config = dict(
    n_kv_head=2,
    d_mlp=3072,
    vocab_size=16384,
    activation='gelu',
    positions='learned',
    qk_norm=False,
    init_std_qkv=0.0154,
    lr_mult_up=0.861,
    beta1=0.95,
    lr_head=0.00374,
    seq_len=2048,
    train_tokens=576700000,
)
MLP neurons of a small language model. Each row is named by its layer, matrix (up: input weights) and neuron, and shows model dimensions 48-143. Each number is 128 + 32 x the weight over its row's rms, rounded and kept within 0 to 255. Numbers have three digits each.
After each neuron's rows, "fires after" lists the tokens most often just before its 100 highest values on Wikipedia text that the model never trained on; "fires on" lists the tokens most often at its 100 highest values on Wikipedia text that the model never trained on.

L5.up1353:117155046161165166086122042161106055127095124107158121102126118146146047104102115169166168168126135102145152136145099128142133121105107121082166136115143128122173162127134154158087113173101102150167164121042077156090034148099117190085098068097111135073128112091123176148162170093118143113
fires after: ",", " |", " (−", " ", "1", " a"
fires on: " ", "\n", "2"

L5.up2467:132057127111149196132102105147140132142140079099126146127134164097126146129166120101114091122134138120100132174085143103113151117161153043111133144173108173097116120111097149147116127102209099115095163110143123139111075041153124131142164142167134110098177106121163103154119112135157124142
fires after: " |", ","
fires on: "\n", " |", " were"

L5.up894:099061113110075137093083088103170148167097135101093095135112124130185120118127161174195149134123121132201065130177155130123210136099171143181122180174153103107180078097124129205102123149117087165140142136093149115107133133199089169122169117138155128146097099127089132161113136184131123135
fires after: " ", " |", "1", " on"
fires on: " ", "2", "1", "7", "6"

L5.up2687:163113136105148140095116126158143176170165139124135106128143116126062138135157154055139098151169121076141080137164101187122144153188108146084124176062104177162178169144100130134160132151065124144129156132165150143040159182087159136131113115068149155112127129159130101105143092141108136082
fires after: " ", " ("
fires on: "1"

L5.up1664:112136155124167133072080164127172169068126131041211136151127130077126146156165164062109128089181101141180122098148163160098074147128092093151140085171125144122112162096088186139069129140128100089149080141081110148162129105126097152113157113136133098149123122108144144150158087076091094154
fires after: " |", ",", "3", " ", "\""
fires on: "\n", " |", " ", " for", ":", " with"

L5.up2666:162157156136165135211131110144096124114107149176195163152102123150122128140115122168127098167092090159118092135142102110146126088094165162132110156153100167189153096158138119093173181140198025179102132138129131153103131152100118138175087146148078138201103078081115167138065116166119093146
fires after: "1", "in", " full"
fires on: "-", "0", ")"

L5.up2994:104118167127123126082145149127131140171148125139178148152111200131126166188130056151172094161130090065101110102123198068178125138106099057124120148140178176149157097154146053163074063161158067148131168065181106099116129141112120154123166152090101159104082158171151137085090110146149107123
fires after: " |", " ", ";"
fires on: " ", "0", "1", "5"

L5.up2427:114127154144129131073109128125141112167124077141172177103144150119106175117112131103134090124053168156131132107088054146174170142107082170166123093128151107119164126132166138132122114131129114131099048130173134118074094154055131164109121136132127117151127144194070135139153219140083122157
fires after: ",", " and", " which", " the", "'"
fires on: " the", ",", "s", " his"

L5.up305:147082126126108049176129087142081159138134142074192108105159094108127150128085173119103054192140105139123162122127121147073165102072117101108128142127160155165131114173118080138084094143112185187134183011153141125142081117115163162113104149142145076152057187110157122134112158104140085109
fires after: " |", " "
fires on: " ", "\n", " +", " −", "0"

L5.up1014:079069164104115132100129062106136073163132125107147120173076113134142168140116128132079128123170116159175139089142101165121169234156117100142130147133208160152136197142141128158154120170083095148074078163156136099131089125069136092103145137087107106119077057128093103126186174158114110144
fires after: " |", " ", "1"
fires on: " ", "3", " |", "2", "1", "5"

L5.up3071:073123132102114103103166131061154180140096073161132087177121120131153147193104140136198107130108146144172117128083131087095174165105186085177126106133129177137147097141079053220132065098135140181098125089136123110129082149135067184121205103132161116155111200187095109155139153152161085109
fires after: " ", " |", " ±%"
fires on: " |", "1", "3", " ", "4", "2"

L5.up2808:163099084072098073113185106121121073190173110020146122145083084127107114119132155110160152115135076081132100057117095154130108137170111096098132142207093152167112167115129104202152106147093142171149099118098071114131083130073159124120150124081134098160155131115138125116144105117155129107
fires after: "-", " ", "–"
fires on: "1", "2", "0"

L5.up1125:131115153170141144156172126120154158104112079109144115131134148108155142154088193106116092143207112117115150050094143155116136121142171072116115088185171132167077139123122168111118116079113154204193176133155083139099099186213089143163167090117165093154120128124132126146107132151105134145
fires after: " |", " "
fires on: "\n", "1", " Candidate", "2", " ", " |"

L5.up2860:093163070158152141107144069153115132130165129112214138173197070117161215186180111060082141117113163139130073097044180167129079146142196118118142122140171127122111141134137139092091134156080118111123143080087081153095075163111148171102151129131104157187134105188088112138148169096065066162
fires after: " of", " the", "0", " started", " began"
fires on: " the", " his", " of"

L5.up794:099111122079116089106168114126136153142130066152150086086136127140120128116158120176106099072113144126157094105123117138147152123134091103131085150185081106163093149142101138161147171102112196158061153178149178109128095144181097162134177168132130040154100165144085157164101103145162133154
fires after: " ", ")", ":", " |", " votes", ","
fires on: " |", "\n", " ", "\"", ")"

L5.up3070:096178091118150109106188110109128116141107058193139079124157151067088089175145123086125078130110151137166184084090114168130170087148109151160102143165138059173139139150158134145131090152146159098142075149140129151155104179144124124120157136180115060097186129103131118125164098128095070108
fires after: ",", " in", " of"
fires on: " the", ",", " to", " Cam", " these"